From a checkpoint of a small transformer trained on Wikipedia: 13 layers, learned positions.
MLP neurons of a small language model. Each row is named by its layer, matrix (gate and up: input weights; down: output weights) and neuron, and shows model dimensions 416-479. Each number is 128 + 24 x the weight over its row's rms, rounded and kept within 0 to 255. A neuron's up and down rows have the sign that makes its largest values positive.
After each neuron's rows, "fires on" lists the tokens most often at its 100 highest values on Wikipedia text that the model never trained on.

L2.gate1672 [126  95 191 112 140 127 114 117  78 113 141 125 145 109 138 135  94 146 126 109 105 153 128 136 117 179 108 156 116 103 129 136 120 153 143 115 136 142 149 149 111 126 171 148 114 136 107 127 110 139 100 129 142 130 138  97 128 172 125 163 135 146  70 129]
L2.up1672 [ 87 122 122 141 115 136  72 141 137 125 141 100  82 112 103  97 139 120 160 139 143 107 121 113 110 129 118  91 136 160 144  86 129 144  91 122 146 133 124  83 130 110 132 117 148 147 153 150 143 123 143 131 110 120 125 119 132 114 113  84 109 131 141  77]
L2.down1672 [129 131 145 111 106 128 105 126 182 140 163 123 107  60 145 122 128 135 126 123 119 124 151 117 152 124 127 171 156 139 135 119 127 133 112 140 117  96 136 120  95  94 156  97 176 151 139 156 138 123 120 132 121 109 127 125 138 137  80  60 138  90 145  99]
fires on: "==", ".", "\n\n"

L2.gate629 [107 156 147 130 136 164 144 130 133 113 129 120 135 104 160 128 109 144 113 115 128 103 127 151 148 130 145 121 100 115 151 161 119 136 132 140 131 121 122  95 154  75 172 150  94 109 101 145 163 203  95  82 133 137 124 121 102 163 148  93  94 137 104 103]
L2.up629 [112 132 119 118 126  77 113 135 118 144 122  86 160 125 127 103 129 159  99 136 174 156  87 118 155 126  53 162 144 137 154 141 130 148 105 130 162 154 151 157  90 151 134 141  87 132 134 172  80  85 155 166 178 134 108 117 100 129 133 141 112 135 147 140]
L2.down629 [117 105  92 117 145 101 178 135 140 161 131 120 150 149 121 120 141 141 109 122 192 133 109 143 132 121 102 163 146 135 131 126 103 147 163 128 158 130 124 147  75 143 104 139 124 135 163 183 105  90 141 127 160 123 113 130 103 130 144 188 146 178 136 133]
fires on: "ric", "raz", "rig", " Cost"

L2.gate826 [119 107 143 154 125 176 147  90 115 115 112 128 149 144  85 142 137 176 133 138 129 113 119 110 109  90 137 120 182 125 132 101 134 122 143 100 158 139  96 158 121 111 112 118 120 114 132 175 101 120  58 146 134 112 131 108 126 126 120 100 112 144  96  87]
L2.up826 [114 131 125 119 164 142 152 139 130 185  91 133 112 147  77 110 138 145 158 114 149 124 147 137 127 114 131 116 136 121 110 134 168 146 147 182 150  96 151 137 107 100 118 146  95 122  93 122 165 109 139 179 128 106 127 117 139 115 114  90 107 121 163 118]
L2.down826 [116 131  85 112 146 169 140 149 122 147 136 137 114 126  97 135 118 158 162 125 107 127 107 122 131  95 135  80 151 111 129  82 140 142 165 145 153 162 152 102  98 122 143 157  81  89  85 129 147 165 121 126 134 101 115 104 144  89 133 123  90 139 117 102]
fires on: " Ab", " \"m", " rem", " ad", " hom"

L7.gate2023 [164 126 130  97 114 145 144 125 118 103 148 135 121 128 136 117 125 121 154 121 163 126 127  97 111 127  98 118 115 118 121  73 112 153 157 103 121 124 135 158 147 136 189 136 120 116 126 154 115 108  70 120 147 146 139  97 105 120 143 121 197 109 111 133]
L7.up2023 [114 140 136 142  85 140 123  30 153 113  88 133 135 128 144 104 142 133 121 161 134 125 135  76 138 142 170  91 111 166 116 155 138  97 170 147 156 128 125 109 101 122 148 137  89 136 141  92 148 125 154  98 121 183 122 130 179 117 156 127 146 147 128 132]
L7.down2023 [ 92 138 126 154 102 143 105 124 135 145 145 100 157 118 204 152 106  95 124 130 144 107 147 146 146 102 143 151 121 111 144 107  99 130 102 137 135 120 101 162 111 124 105 138 175 127 144  99 143  96 140 146 137 169  94 144 109 143 129 156 120 174 122 150]
fires on: "2", "1", "id"

L7.gate289 [116 166 124 134 111 126 119 129 175 127 132 120 149 130 160 130 139 126  88 143  98 134 164 156 124 138 147 183 155 137 122 118 161 150 164 172  90 120 122 121  93  97 130 136 116 143 144 151 167 132 110 118 114 155 140  87 146 145 120 126 166 148  84 191]
L7.up289 [113 118 136 101  65 117 117 111 111 120 170 122 123 128 158 137 136 134 121 125 112 171 149 125 183 119 175 134 122 151 132 112 140 120  84 128 104 164 142 124 174 108 120 108 121 106 104 152 129 172 148 154 117 165  83 120 114 175 120 123 137 124 116 134]
L7.down289 [107 139 118 132 114 168 109 174 150 107 139 156 153 109 143 147 170 132 177 106 129 136 138 179 121 110 175 152 107 113 128 154 137 144 105 159 127 122 139 151 145 126 132 130 166 101 121 135 109 107 158 133 150 124 163 196 105 132 107 109 102 138 136 135]
fires on: " | ", " most", " much", " more", " only"

L2.gate1773 [147 163 116 138 113 134 141 113 134 116 131 154  83  95  78 156 163 124  95 185 137 131 129 108 148 161  90 126 131 112 141 157 154 105 129 138  96  97 113 137 149 115 116 128 136 177 129 148 137 137 121 139  91 111 152 127 161 126 146 171 116 100 121 112]
L2.up1773 [131 145  79 144 111 151 107 124 110 142  99 133 168 164 108 138 106 150 151 110 134 143 100 128 164 122 122 137 118 106 101 130 101 141 125 154  59 141 148 134 150 163 126 122 124 139 114 145 113 110 161 122 112 137 128 124 116 115 108 113 149 100 115  84]
L2.down1773 [108 140 126 128 156 106 120 122 110 170  83 132 130 114 130 121 123 145 173 139 133 125  93 117 139 152 105 154 132 109 134 109 120  98 118  88 105  93 130 108 122 149 161 128 115 144 147 130 121  87 133 123 105 168 102 113 187  76 118 142 145 122  99 127]
fires on: "BS", "AF", "C.", "AP", "AC", "AL"

L2.gate1581 [134 130 155 120 134 129  88  79 134 135 118 126 108 122 115 113 123 106 118 125 134 157 102 131 126  98 103 121 125 162 136 136 118 101 142 133 164 121 121 146 152 113 141 141 118 144 133 105 176 121 139 189 161 167  98 116 163 144 124 173  98  87  91 109]
L2.up1581 [150 112 119 155 133 142 121 105 106 120 144 133  92 148 124 132 144 144  95 116 147 157 146 124 137  93 101  93 144 132 129 111 139 150 118 146 137 151 134 137 140 102 124 123 149 103 164 105 173 122 134 165 141 144 142 139 175 140  80 157 101 125 136 122]
L2.down1581 [136 125 114 114 138 157 109 118 119 112 142 158 118 121 103  99 114 185 110 136 167 149 137 110  95 146 101  74 115 125 120 129  81 179 141 123 171 170 151 109  81 108 172 121 156 144 105 143 156 146 143 146 111 102 116 117 108 131  94 164 101 128  95 139]
fires on: " rel", " Rel", " n", "===R", ", n", " tr"

L7.gate147 [115 166 152 110 124  80 105 140 156 134 120 151 118  94 123 126  98 138 195 101 124 133 113 112 119  98 147 100 142 132 143 114 161 131  68 179  96 156 158 125 111 104 183 118 120 180 124 118  97 160 103 132 118 134 145 112 144 134 110 137  97 128 108 131]
L7.up147 [ 96  90 111 114 147 168 126 129 143 181 148  99 118 195 115  67 159 132 143 128 115 154 104 118 116 130 103 166 133 115 123 144 123 117 106  97 119 156 155 121  91  86 116 148 117 147 149 134  92  94 118 187 114 130 158  95 148 128  90 152 132 112 118 101]
L7.down147 [128 157 153 143 152  77 126 148 133 124 124 148  86  92 143 132  99 150  99 141 123  94 139 151  73 186 114 119 183 138 141 121 137 153 117 169 115 117  83 104 151 144 119 136 103 154 147  91 133 166 150 110 119 127 130  98 114 159 191 162 174 114  98 138]
fires on: "2", "–", "s", "a", "1"

L7.gate2043 [134 124 125 119 160 141 110 143 136  95 184 159 107 131 105  95 134 115 163  85 135 122 138 164 132 131 119 159 131 154 145 153 134 106 121  97 105 115 134 103 123  92 110 145 140 132 120 119 148 140  96 104 117 142 140 128 152  87 116 130 158 129 105 133]
L7.up2043 [113  96 129 118 119  89 114 150 131 102 148 104 101 111 110 137 140 143 135 118 104 118 153 132 117 119  92 106 123 110 148 129  97 100 109 132  98  92 145 124 132 130 155 107 110 149 118 118 159 108 156 102 104 157 135 130 167 129 162  96 164 131 117 137]
L7.down2043 [155  98 159 140 120 161  82 161 165  84 140 139 116 123 137 107 116 118 176 108 112 161 140 136 129 142 124 130  92  99 168 105 100  96 119 120 130  53 143 119 179 168 149 129 107 139 104 103 124 116  83 108 170 151 112 152 136 140 101 107 195 165 104 126]
fires on: " an", " of an", " An", " for an", " is an", "ed an"

L2.gate803 [142 137 126 134 114 106 115 140 150 133 141 107 132 126 171 120 141 127 123 171  99 146 105 129 124 135 128  84 151 127 133 110 172 142 117 132 130 147 122 127 106 128 104 131 125 133 115 119 122 136 197 160 162 110 119 133 142  76 117  59 146 125 133 122]
L2.up803 [146 143 108 123 125 139 127  92  99 110 161 136 105  88 165 120 106 116 167 150 121 160 129 133  87  88 159 126 130 115 159 115 130 139 132 143 164 119 107 179 115 113 112 150 135 123 126 142 150 124 157 164  85 164  82 168 174 144 124 139 145 169 158 139]
L2.down803 [131 146 146 118  95 121 133  89 106 116 116 127 138  79 192 132 111 119 129 164 113 112 123  89 111 135 171  99 125 115  93 127 122 140 111 119 134 159 131 186 127 125 123 155 125 136 121 157 159  80 151 162 127 140 138 159 169 110 103 122 164 134 113 122]
fires on: "ap", " hand", "ot", " pap", " Cook"

L2.gate880 [149 118 109 151 113  96 108 143 121 126 103 143 155 117  88 134 120 109 114 114 111 132 158 102 120 149 118 152 143 115 106  96 121 140 109  90 113 101 163 118 135 138 140 147 146 114 126 168 127 118 121 147 136 115 183 147 129 109 112 130 120 146 127 137]
L2.up880 [145 136 107 125 168 114 113 138  97 109  70 135 151 138  95 118 115 152 100 117 140 136 150 126 146 157 117 130 179  99 140 154 128 172 109 117 150  97 119 114 121 120 108 155 127 141 161 170 140 130  83 104 151 110 113 149  81 103 139 131 128 108  85 144]
L2.down880 [122 134 140 131 110 145 125 117 127 138  94 121 153 115 112 140 107 140  91  69 156 119 127 153 151 146 145 106 172  98 143 121 111 142 133 126 107 105 119 143 143 115 149 171 125 112 129  92 138 160  95 118 136 108 129 135 129 122 120 139  96 126 107 105]
fires on: " song", " single", " written", " track", " tracks", " lyric"

L2.gate1839 [116 134 117 149 124 146 103 111 128 119 153  97 166 130 139 145  93 129 136 102 122 158 147 145 142 112 108 113  78 144 118  97  92 144 140  92 175 128 125 145 113 149 147 124 110 127 104 182 139 136 150 105 105 116 155 119 101 111 129 125 109 163  82 154]
L2.up1839 [123 115 101 110 119 151 120 181 121 121 109 150 102 148 105 108 154 121 142  77 142 118 155 117 128 126 112 152 166 114  84  97 152 106 126 156  78  78 146 122 105 157 126 117 145  97 108 138 128 113 120 118 121 116  97 145 135 123 126 121  76 112 156 116]
L2.down1839 [129 114  59 129  95 151 112 171 142 129 134 114 126 109  83 131  91 163 130 108 103 138 147 130 165 121  98 144 120 165  96  82 126 177 103 142 151  96 128 135 129 170 157 142 144 112 115 146 167  84 128 119 114  86 146 143 123 126 125 110 102 116 142  87]
fires on: " film", " musical", " play", " novel", " movie", " opera"

L2.gate530 [127 180 132 149 114 114  87 151 137 126 118 108 149 103  81 164 119  98  99 148 157 119 157 120 121  93 149 114 126 124 163 118 146 123 106 100 154  56 101 142 115 158 143 113 136 160 103 116  89 128 103 147 116 123 134 123 112 140 115 117 114 151 139 112]
L2.up530 [118 124 164 159 100 160 136 153 151 113 101 126 137 103 114  98 143 100 114 157  89  85 155 102 136 151 129 167 118 149 136 117 150 111 114 116 170  94 129 121  81 104 134 148 125 106 116 109 143 116 102 108 163  94 107  90 169 185 132 121 126 109 137 126]
L2.down530 [ 85 134 136 174 103 133 145 167 175 101 107 140 106 140 128 146 122 181 113 118 155  97 145 143 100 118 118  86 133 141 131 119 117 119  80 157 133  88 118 135  83 107  97 116 164 112 114 135 109 127 104 138 105 101 100 117 154 116 162 144 122 128 139  73]
fires on: " June ", " July ", " December ", " May ", " November ", " August "

L2.gate1074 [ 98 154 103 121  73 153 121 104 128 122 153 115 135 114 145 158 158  66 112  97 131 137 147  75  81 160 121 134 131 111 136 133 141  91 132 117  88 118 151 165 132 194  95  92 145 135 134 109 122 149 131 117  91 125 146 175 121 135 125 155 119 120  93  90]
L2.up1074 [119 138 128 104 121  88 162  57 112 135 117 132 147 115 143 109 137 117 116 103 132 124 138 154 134 147  86 156  92 105  75 123 131 106 139 131 130 148 129  88 132 134 117 127 113 158 111 123 120 114 132 125  86 118  86 134 112 128 133 174 164 161  91 160]
L2.down1074 [114 157 170 121 110 109  90 119  93 126 133 155  81 128 137 141 120 174 154  78 130 131 103 130 113 115 139 109 124 118 146  96 109 112 133 124 120 144 116 141 100 149 107  99 135 152 138 120  91 133  88 172 128 109 109 111  95 125 108 142 110 128 122  79]
fires on: "art", "ath", "ot", "ad", " cart"

L2.gate712 [ 94 168 114 133 139 144 155 132 104 139 124 139 114 126 150 120  90 166  90 156 155 103 136 118 187 109 102 103 146 153 146 136 106 126 123 136 122 140  93 146 107 143 127 141 162 172 132 103 106 118 115  94  94 118 137 183 107 145 119 101  91 148  85 126]
L2.up712 [126 150 110 118 125 167 115 119  80 182 158 151 138 139 111  86 145 110 102 164 129 111 152 118 135 151 109 154 169 153 164 135 132 116 121 108 104 115 143 162 138  92 110 133 103 143 132  71 161 108 119 116 149  94 146 191 144 162 151 181 140 121  91 110]
L2.down712 [108 101 165 167 111  91 105 131 162 143 118 123 108 133 160 137 109 184 146 103 135 102  89 128 140 115 114 129  89 113  58 115 142 169 127 142 167  96 147  81 170 161 140 109 143  93 107 147 126 158 131 157 120 167 158  84 109 103  89 154 158 147 109  79]
fires on: " March ", " May ", " June ", " February ", " January "

L7.gate1737 [131 108 171 152 146 113 154 159 137 129 128 121 116 147  95 126 118 102 136  94 109  96  87 115 154 157 130 125 128 105 121 150 141 101 158 156 117 174 119  83 149 139 140 133 111 131 112 158 117 136 156 132 109 108 154 128 100 113 145 153 105  54 131 108]
L7.up1737 [129 130 146 145 101 140 153 126 135 117  77  94 120 105 122 117 124 108 102 157 144  87 144 136 107 115 137 130 165 112 108 125 130 102 109 129 148 125 104  92  88 124 115 148 126 131 155  98  72  92 115 139 154 122 143 134  97 150 118 150 144 125 174 127]
L7.down1737 [159 138 166 118 104  78 131 168 124  96 161  94  93 144  99 134 101 160 137 147 155 120 147 114 133 154 136 135 174  74 115 123 140 113  73 135 161 106  96 114 182 141 149  92 127 123 140 152 128 170 122 116 140 144 126 129 112 105 137 106 130 124 119  84]
fires on: ".", "1", "\n", " up", ": "

L7.gate434 [154 154  85 124 127 146 121 129  96 146 118  86 159 144 118 148  88 199 100 120 112 136 137 111 116 154 133 147 141 191 134 134 149 141  98 167 115 114 128  90 119 159 133 133 110 138  78 152 131 132 139 135  97 136  73 118 155 157  55 141 138 133  90 114]
L7.up434 [141 146 153 114 137 136  92 143 113 109 170 101 102 108 125 116 151 160 149  96  90 117 114 139 123 140 140 163 105 214 118 127 154 104 136 130 140  93 108 130  82 165 123 177 133 113 132 130  76 148 117 107  99 143  55 109 106 122 131 149 114 123 152 117]
L7.down434 [ 98 170 116  88 140 133 148 143 134 125 123  82 152 131 134 119  95 153 166 115 151 157 108 132 148 116  73 118 117 112 107 148 135 135 140 124  79 100 177  94  94 175 122 157 154 135  83 118 144 114  95 176 141 115  97 131 109 145 110 165 139 142 139 167]
fires on: " to", " by", " To", "ing to", " by "

L2.gate698 [140 170  94 132  85 113 170 106 107 148 138 126 167 119 115  91  89 152 146 139 104 151 119 118 142 133 176  99 115 154 169 134 149  91 122  98 116 106 106 124 121 121 147 156  93 136 143 153 148 122 117 150 107 120 117 137 151 160 114 100 149 158 118  76]
L2.up698 [136 165  97 122 106 116 156 118 169 147  91 145 110 164  87 133  91 162 155 123 121 132 113 110 148 150 135 103  80  82 147 164 132 121 139 150 104 112 120 140 101 129 121 109 104 164 132 139 117 140 128 130 122 159 140  94 116 131 145 121 154  92  76 105]
L2.down698 [108 105 146 139 128 153 127 146 124 127 115 154 143 154 124 130 135 124 137 163 119 121  94 110 149 110 121 140 135  96 136 129 123 142 116 127 104 111 105 115 113 111 109 111 146 150  90 137 109 116  99 140 126 141 128 115  92 107 116 126 171 155  73 126]
fires on: " National", "AL", "PP", " national", "AP"

L2.gate1566 [166  88  95  97 118 137 142 116 189 124 122 118 151 123 104 192 155 135 120 156 114 111 126 131  99 123 114 126 123  93 161 103 164 118 107 168 140 121  93 138  98 146 104 170 116 120 109 157 128 129 151 106 123 131 146 147 114 143  87 141 112 127 162 165]
L2.up1566 [111 122 157 176 115 144 135 131  95 124 152 125 154 191 138 130 126 135 101 112 132 111 169 144  76 158  95  99 177 136 186 163 132 175 141 132  97 107 114 127 137 149 152  96 117 147  98 131 142 143 161 161  87 133 155 100 116  88 168  87 149 153 111 156]
L2.down1566 [121 141  98 151 122 114 141 105 132 175  74 139 197 118 150 144 134 181 131 114  78 110 174 155 107 136 110 124 156 143 186 122 135 165 135 170 111 168 157 132 139 135 148 111 115 146  62 116 166 103 147 170  91 143 141 138 104 116  98 138 109 118 126 134]
fires on: " then", ", then", " soon", " immediately", " instead"

L7.gate1334 [ 96  82 106 149 127 127 171 139 178 119  95 133 137 145 158 148 129  89 122 126 165 138  84  92 143 169 144  94 144 172 134 183 128  92  91 142 104 123 145 198  48 183 168 113 144 126 131 138 133 142 103 132 158 127 163  75 124  91 103 114 160 131 112  95]
L7.up1334 [155 126 134 121 170 174  83 115 121 116 133 113 142 148 109 127 125 111 103  99 121 104  95  99 140 124 146 105  71 123 122  84 115 143 131 121 129 140 137 113 115 129 129 155 102 156 144 145 117 107 110 117 149  99 140 122  97 109 112 145 111 138 105 168]
L7.down1334 [132 145 107 146 120 135 145 117 143 122  98 173 153 110 113 130 134 147 116 127 159 129 103 136 156 138 157 104 138 143  97 166 128 145 151 100 132 103 115 119 148 172 138 115 128 109 131 159 131 109  97 144 127 152 109 119 158 109 105 110 121 161 119 145]
fires on: "un", " until ", " Un", " un", " to "

L7.gate1807 [113  97 150 170 125 127 130 152  93  92 111 132 137 152 137 142 177 111 133 150 127 132 164 118 162 141 121 135 163 155 112 164 151 130 110 111  67  92 130 111 141 153 103 106 128 157 104 156 150 166 161 123 181 112 159 177 111 148 188 173 121 157  96 132]
L7.up1807 [168 141 140 127 126 162  84 151  54 148 141  88  95  71 103 143  89 151 145 112 137 162 138 146 129  91 137 134 158 141 141 111 150 136 125 113  92 139 119 101 111  98 123  87 119 136  94 155 135 151 138 140 151 101 126 165 125 133  68 146  99 113 158 130]
L7.down1807 [150 130 144 120 131 137 109 112  95 104 112 130  92 138 141 135 117 138 153 179 128 147 172 117 118 127 133  81  98 128 123 137 129 135 120 147 156 108 152 165 138 122 134 104 142 139 130 143 139 154 112 101 138 126 109 148 133 105 137  96 106 146 141 114]
fires on: "1", "2", "sp", "a S"

L2.gate2 [102 134 117 158  58 133 123 135 179 137 121 111 176 137 134 115 144 115 150 114 130 118 112 101  69 147 149 102 147 121 107 166 117 133 137 137 172 119 181  98 142 130 145 145 149 159 142  93 128 188 147 125  98 123  98 195 140  97 120 103 144 141 101 149]
L2.up2 [138 107 140 146 133 125 162 172 162 157 167 159 159  96 122 125 153 148 130  91 105 162 116 169 142 118 101 137 153 137 145 126 170 112 118 110 128  82 129 123 118 158 140 138  82 118  95 125  96 121  86 125  85 122 162 198  74 107 139 147 145 107 161 127]
L2.down2 [103 153 157 119  94 113 125 119 128 116 124 141 146  85 138  93 150 131 156 136 115 126 152 135  77  93 128 126 138 133 147 122 120  99 176 100 163 138 128 123 151 149 154 118  98 148 129  78 132 106  95 112 115 119 118 144 100  96 127  93 102 109 151 149]
fires on: " made", " average", " make", " makes", " decl", " repl"

L7.gate142 [126 196 124 155 157  83 110 153 143 134 133 144 153 103 102 112 150 125 122 172 114  98 118 119 147 111 119 130  77 161 164 142 148 119  86 125 112 153 146  93 105 172  98  96 130 177 127 163 155 138 133 114 130 135 151  61 145 108 117 108 105 135 140 136]
L7.up142 [142 165 126 138  74 108 118 120 147  97  79 167 135  83 123 152 108 110 137 143 146 127 163  99 130 167 117  70 124 151 121 128 127  83 126 108 160 157 139 148 155 151 126  90 168 140  83 107 164  85 125 128 104 152  89 113  94 143 123 110 101 119 145 134]
L7.down142 [126 161 151 127 175 122  88 113 131 141 173 166 134 148 141 147  97  93 127 120 149 137 149 113 159 185 130 112 154 131 107 145  86 163 109 131 136 134 136 142 133 145 164 102 127 150 107 111 117 135 135 148  91  94 127 130 103  94 132 119 186 120 149 145]
fires on: "–", "-", "st", " &", "m"

L7.gate1867 [126 120 115 144 115 133 101 130 114 153 130 151  99  91 175 111  84 140 121 109 127 157 109 168 196 138 109 158 128 146  74 138 140 108 121 149 137 135 139 175 179  61 138 109  78 117 128 102 124 142 140  86 135 108 107  95 117  79 174  60 107 114 114 149]
L7.up1867 [130  98 124 110 130 128 138 131 136 158 111 107 119 175 120 120 146 133 116 105  84  92  95 128 120 175 129 147  96 150 158 126 134 109 120 189 125 108 118  73 166 169 111 132 157 150 125 135 161 116 128 110 157 156 116 126 123 103 152 155 114 142 156 147]
L7.down1867 [142 148 130 146  96 113 131 149 155 132 124 112 113 120 109 118 142 105 142 142 197 134 148 119 152  93 172 141 130  99 106 134 153 142 109 151 130 127 138 165 155  98 147 118 144 147 129 142 130 117 111 145 139 151 172 108  82 153 128 125 133 146 121  94]
fires on: "\n", "1"

L7.gate1994 [ 80  91 164 177  79 105 137 151 112 127 110 144 131 138  76 158  98 118 133 102 100 133 140  85 129 121 121 107 152 139  94 100  89 153 134 152 114  86 126 144 133 148 143 166  94 164 141 130 104 117 142  88 131 125  98  61 121 135 111 108  95  91 153 140]
L7.up1994 [131  98 150 153 116 116 136 124 109 146  91 122 137 174  88 100  90 133 132 136 134 156  81 129 134 100 115  98 110 145  98 135 133 117 103 139  74  84 110 131 120 108 140 135 135 109 147 137  97 162 145 106 135 105 131 129 133 180 134 178 146 116  90 162]
L7.down1994 [ 87 156 146 151 110 128 169 111 204 126 141 175  73 118 119 105 161 150 110 100 119 166 115  81 108 177 134 172 151 112 144 136 109 108 119 133 124 131  89 111 135 108 159 130 110 116 158 157 119 120 119 117 105  94 125  93 112  78 145 118 118 129  87 132]
fires on: "1", "2", "\n\n"

L2.gate1494 [132 141 183 121 154 134 146 106  92 142 107 154  99 103 162  93  99 107 146 128 123 149  82 142 127 119 120 125 124 137 113 136 123 115 143 117 118  85 115 146 145 119 152 126  93  96 114 150 126 117 137 164 137 140 154 102  86 162 121  96 135 136 115 124]
L2.up1494 [145 148 149 126  96 124 139 119 137 113 132 142 106 108 125 126 102 125 143 145 116  90 110 119 107  89 162 101 106 155  89  80 143 146 125 112  74 137  99 126 102 113 149 113  97  96 141 140 157 138  97 109 198 179 117 165 133 121 123 131 122 131 157 112]
L2.down1494 [119 121 164 118 114 135 170 118 132 130 145 113 140 125 149  81  96  57 129 144  93  95  89  78 115 100 168 141 122 110 133 132 109 178 117 119 130 150 100 164 113 122 165 110  90 155 158 111 114 119  87  95 149 159 136 158 115 117  80 138 123 129 153 127]
fires on: "t", "hn", "alt", " sn"

L2.gate283 [138 163 117 117 128  92 153 134 108 134 138 134 138  96 101 129 139 130 108  86 142 153 139 108 117 108 139 119 145 143 106 143 179 161 162 137 124 113 133 157 112 137 148 140 104 107 155 137 138 154 151 135  99 120 156 103 110 159 133 125 125 157 144 165]
L2.up283 [150 135 101 131 141 143 192 146 117 118 141 114 143 169 139 171 109 159 131 127 141 142 108 128 125 154 128  93 136 174 145 103 149 161 141 140 102 133 112  93 131 160 148 107 112 143  86  81 142 168 199 117 104 169 128 126 122 126 124 120 129 121 129 149]
L2.down283 [132 115 154 100 165 119 147 131 132 118 100 188 139 108 146 120 129 194 129 127 141 134 123 133 134 140 132 119 159 131 123 125 153 135 138 120 132 129 160 147 134 135 104 164 103 129 159 120 175 121 133 138 100 153 126 107 136  92 116 147 129 162 134 190]
fires on: " then", ", then", " career", ", and then", " his career", " next"

L2.gate1290 [ 96 176 132 148 136 121 164 124 115 110  97 128 100  58 142  99 121 104 143 144 102 152  78 146 124 142 121 100 126 101 149 131 129 119 120 106 136 109 111 148 134 154 141 143 106 141 129 111 124 110 148 162 102 144 146 120 107 151 109 127 130 139 112 139]
L2.up1290 [100 133 124 142 131 137 144 145 127  97 119 139 104 135 130 102 104 107 135 120 103 119 109 135 122 134 121 135 163  94 141 105 115  97 121 141 124 122 130 161 149 182  69 165 108 145 127 118 132 111 108 146 134 130 137 142 140 127  92 139  87 142  60 109]
L2.down1290 [112  96 153 160 111 101 132 146 129 121 155 136  78 136 100 104 128 182 173 108 109 115  89 109 130 105 111 141 166  73 108 136 129 129 104 110 105 122 100 147 123 157 106 116 141 156 151 131 138 135 132 129 137 129 163 133 148 137  94 116 107 118 130 105]
fires on: "art", "umb", " cart", "arp"

L2.gate994 [152 142 141 126 143 124 102 119 139 121 140 109 144 134 150 122 123 104 100 124 105 113 126 115 106 144 138 162 108 173 114 136 149 149 120 103 164  67 122 105 140  86 166 105 103 153 134 142 124 142 122 161 135 146 114  93 120 120 101 101 147 101 146 152]
L2.up994 [166 143 143 146 123 134  74 107 135 109 148 109 175 144 108 128 148 113 131 128 101 127  86 140 111 129 125 148 138 167 122  98 114 153 118 123 178 131 155  98  92  91 125 126 111 162 141 158 125 113 101 181 111 116 107 116 126 126 104 143 111 141 103 146]
L2.down994 [153 165 142 142 136 134  99 117 168 163 141  89 143 128 100 146 120  70 140  81 133 106 118 141 132 113 120 176 127 132 114 104 138 156 131 141 169  74 120  91 132 122 114 124 115 119 129 120 138 119  75 147 121 122 124 128 156  88  80 116 126 102 144 126]
fires on: " Mac", " Royal", " Miss", " Marqu", " Cast", " fort"

L7.gate195 [168 132 139 170 115 124 125 113 107 168 141 119 115 127 137 112 118 103 115 142 123  86 133 120 171 119 148  96 148 106 141 115 160 128 105 111 153 162  70 128 200 112 155 137 149 128 117 174 127 110 192 135 138  92 129 110 144  76  92 112 129 103 124 184]
L7.up195 [143  83 120 133  61 164 138 100 113 116 132 148 133 145 108 119  94 134 106 111 137 101 136 136 132 101 156  80 128 134 101 107 141  82 153 146 100 105 131 133 164 126 154 149 122 156 117  70 113 147 125 139  87 105 118 134 152 118  91  84 127 132 110 127]
L7.down195 [ 92  97  96 142 126 135 175 110 130 161 112 134 143 106 128 136 126  92 120 120 153 159 128 109 144 112 155 160  94 109 101  87 119 106 150 127 122 141 131 136 122 122 161 134 134 116 144 104 111 129 165 118 143 145 147 130 118 130  97 118 133 156 112 131]
fires on: "1", "2", " | ", "; ", " "

L2.gate1636 [109 139 160  77 149 148 115 141 160 128 116 113 165 114 130 100 134 116  64 121 136 128 121 131 127 130 129 206 143 157 155 154 140 121 100 148 111 138 146 131 112 149 153  48 129 134 110 134 134 149 111 120  98 106 126 131 133 124 138 139 116 117 124 137]
L2.up1636 [118 104 120  67 159 132 120 106 112 127 129 119 128 124 114  94 144 155 122 114 130 147 184 108 112 152 105 103 132 155 113 132 139 116 128  89 136 128 162 124 150 163 164  77  82 135 151 104 144 140 137 156 106 106 123 149 101 160 153 128  87  95 123 122]
L2.down1636 [154  65 116  79 135  67 141  99 101  98  84 103 152  95  95 127 124 181  92 144  99 121 129  99 123 130 138  95 199 112 141 124 129 146 173 165  76 121 141 137 137 129  98 123  78 118 122  98 157 147 114 143 152 114 119 160 115  91 147 124  94 132 109 121]
fires on: "\n\n", "| ", "\":", " track", " single", "s\""

L7.gate1651 [154  95 132  85 136  96 102 121 113 129 157 123 101 159 130 127 127 154 107 136 134  87 113 107 183 144 103 138  99 118 129 158 150 142 119  81  82  97 131 134 122 116 134 125  86 168  93 137 119 144 160 150  98 101 107 113 129 114 127 120 106 115 101 104]
L7.up1651 [150  92 150 144 126 147  78 127 133 126 124 137 140 109 103  93 101 141 114 144  99 106 148 129 106  84 146 130 148 120 133 125 123 100 106 151 118 116 141 120 115 190 100 123 105 137 150 113 112 139 143  94 144 124  91 113 125 131 140 157 106 147 121 140]
L7.down1651 [146 151 116 126 142 119  97 115 112 151 113 118 162  88 109 174 107 152 123 159 149 124 170 108 122 180 115 132 121 109 124 102 111 113 123 116 165 172 122 126 136 110 124 151 150 131 120 110 150 145 122 137 139 103 102 161 100 129 129  81  86 101 107 141]
fires on: "1", "2", "0"